config = dict(
    positions='learned',
    qk_norm=False,
    decay_fraction=1.0,
)
MLP neurons of a small language model. Each row is named by its layer, matrix (up: input weights) and neuron, and shows model dimensions 0-191. Each number is 128 + 32 x the weight over its row's rms, rounded and kept within 0 to 255. Numbers have three digits each.
After each neuron's rows, "fires on" lists the tokens most often at its 100 highest values on Wikipedia text that the model never trained on. A number after a token or word is its count.

L5.up35:099121088100086090158114147153120142120125158146100101080076171087127114144129124138106148118163077132148098142136101132165103148134104131138145089115112143126076121180114206101127094116153143108090135071094126116178188123088114142162178080164160106118083155103142154150205136145152076122151151082087185123096147212147175155131139096101061116139179159154121148139169160166115129176129095137104183184089137105155111086090150134149085123103147160178184105123121140152054192141134113178126181174142123092123154081133186090175124114072147108117075095120139040113105149135131111116
fires on: "ing" 14, "ary" 12, "ment" 11, "ory" 10, " of" 9, "s" 7

L5.up447:114181178181141145148118170074114110108096162134231104170185176112111111109151132141118082147124149146137161079171160142166139175067142116122155133126092150152051140123144100116154112118136151147174208104133125149077095138070162091089113151113163071146180157138128096090148058096109124125130087101148107149048149144126116140106125097123070179130126149086163171105167128127096165081183118145106125154094120136140099116131140089126095126145103076103118154118116164201112102104183084173083067133138105074134157113091163095148117134124140140117097083141153159091086141190125117093
fires on: "s" 30, "ell" 11, "i" 6, "sp" 5, "enn" 5, "es" 5

L7.up399:114126117098150153145158137108123163153124154103109126131114101098203151066157134124082145124174088126086162114151113140104094101086138188117152075154098119128175129119085129087163153097143175111135074110133121076143176096057133124144067097127090159061137222134158109119207130143079079112175099147103047143175136159097189125163157123137137132102080165067122138104132124168153094185104064098109094107167177183171136131091120188147120132104116163122168108096102165161141162147106112163149149164108130133149113097139151139106184074085164137121109076105119110129164161112148097104
fires on: "ut" 28, "it" 19, "y" 9, "p" 7, "n" 7, "at" 5

L9.up676:118162141110086040076089120111159051163119110110069147147114183118129175121103118119126173121183155091128115147115127156150129121124129161132155103140160157135153146142156118105160158128119123198132081167128169140106099071155187157110079087164136135104129070131127147123127067106152129109084085089084105141130082128205200140138181117138114147152100185125126139191137138124189085092151100112159111145105097129162025182171152169161168117127166092168164143151111132145146122077150080121161167196101089106106085146140093064142100127122111152152159128101090114101124140094153132087
fires on: "l" 22, "n" 15, " cl" 9, " L" 8, "t" 6, "chn" 5

L5.up390:093107127134091127112070116126145150145129130101158032149189146168184085165103134161121143173146124169117109193154093096193178119109128130103151096100177099108131126120158176169140115115079108132161178117192160153134087132073128131096124135083109110107133116112120141206139132073134073125123097156069152136151185103113107114168089148153125150093139119118090159087144101183129096154115141158130176145067088131177129126149103109172140113133084165143137036083080147142136094084196093154111106156141096124119155112129125140086180116113142140128141093171059188169136171098115106074
fires on: " t" 37, " season" 11, "est" 9, " Cent" 9, " cent" 8, "T" 6

L2.up380:149105124226123116156141074170128095154132149138149102135103182112109134129129125180103143100165103115122100066145106079098135130112132135086153128100150104103050121169077181184209129167129148027102149171088136171119170163104130152133156146114124097108108130097138118123192095076121193109118135120125139175096101142083134115124111106107134177109106162166138169124158056061079170138182102104201153110117080106110161157129143111171190083094150134094159085151137106107194136139149161144084119169068125165104145153139139124135130098098120088124133145182111118155152091137096129140
fires on: " tra" 34, " band" 18, " vers" 13, " v" 11, " sim" 7

L11.up669:121139144130163029079162124165165115128127105151191150122146143173187124063162124130135094109087145086050166096141103147136133094158112157154173063161089146158171115102164116105164149058133145159162169109122081077144108121137148120120132137139155116084120121105098134132101109122093083122106176147039126105162043126112170118137163170143117138084111129149068179095135197155088022110151059147143111099125104110166122134159147177175131120089131105137214145130145146101143108122115131112142163126177131148109113123151156148123101069102145152131077160137146131154133099110116117096
fires on: "pl" 14, "n" 10, " the" 10, "t" 8, "it" 8, "ort" 8

L11.up509:115103133107169117102190093101147127126120130139179087096081154129120129125113168103135095076142087096082106113132103103085105037075108119147139136136092173136136133166204072140178143115177120065135150113108160133167128189140134115135128104112194126150151190062117119105177124173139150127114079127117080097147109165136164120158129133169131111132113070093121142093166134138145036107203143149115146184170130100150198169181158155083101108143142115154154168132119181088113104131164160117138124153147127148178179086123054117129062097075132067144094104087126125140130092117138130123
fires on: " the" 50, "s" 11, "g" 8, "t" 7, " The" 6, "qu" 4

L13.up722:149103112189109104116147130176165101093131125112155123184126089105158094165134113113106089149122140183122148100170130126139057122138136109152138136168110093092180172135131123088130197114149131154114089097158109039222069100120092119106178182187173093128151094148135101117121167126163078064133139166084084155123090167115165085086114100125132132114121080119121139088129163139130144099134135143126122174122182032185124158205149091145155104116102112168173134071103100144162111135130087154111126115179127143103139125141157159159139149132192119144135148120163142109066096166176130062
fires on: "t" 14, "it" 10, " C" 9, "oss" 9, "w" 7, "c" 6

L6.up471:137103101143074121124145136120134096107097119080202139150108149152078085124125140102178160092146111127101167126156138077160124121125182106135115128085147104143120151167120135139105134116111121198114086129067134113109114166190128125146081163120099120159139135108138110143133138095122139161109146179143131165064152127158180119156078080110175188182083070149151131179130136141180164065092112121143113149145150096109200125097137093129098070079136160093081116158125189138092124101094117122090117163136125169085095164192135189120161148127081156154059140132130034074189115163094168178
fires on: "k" 12, "m" 9, "ric" 9, "ce" 8, "b" 7, "ch" 6

L2.up138:171106121116073158151063107141114151162134118144160115105140134138154128121108102198126053124151147083215087196171102091104131133165062143138150226110119105147134113156151174088150112140173125142158159131104122159114141106161128094105121153117104150133163089158130183141115126133159166147090106095114051154119108124119138100121116084194133106099087140153084137095173168092114148110165128130133160100166148170100094118132098156116087095057113095144127109097089119116090101105097161212164112124088136142150110103112144103114072178157113056207093106144131160074190092141156132139
fires on: " band" 23, " South" 15, " family" 13, " song" 13, " world" 5, "ood" 5

L9.up144:101157187153136164144133116121054101144165182117171100085106128067084167143110177151154124077122108138155123159135091159162112119111113106145112146125126174085070099148109070140113122088148140096089200103110122175182096167069142109106158115137112173128129189110134138099153131146116110132169089108072086097089168137139163155122108108074089092174121189116162244131220155146154111067155089136124137139151135195092127097120168133140128162096153152129123123075120112085089155111137130151112122089154133084108128111162142125158125128193096112123111148147148119109043159098147137173
fires on: "s" 29, " f" 12, "es" 12, " so" 10, "f" 6, "ing" 4

L2.up224:117120082162129108085085141146144167141087202099121144145151130192146102118152100136151180116191093219066096120164137120139115055086118116139118215132129075167095205163121155109162106174146152104115117153156150155077065134128140133112147120073078077075122106164141140139177151127112126156123096117099119105094180090106154070153135116119160089132127136163149153128113159194070096149140125128117118159181097114106134130139108121192095097124088047143131129104149154103167099112167071149143152095143149178132152138089130090090124103120154161147056155149096126094140131137066119112
fires on: "|---|---" 19, " t" 18, "|---|---|---|---" 17, " Team" 11, " result" 6, " season" 6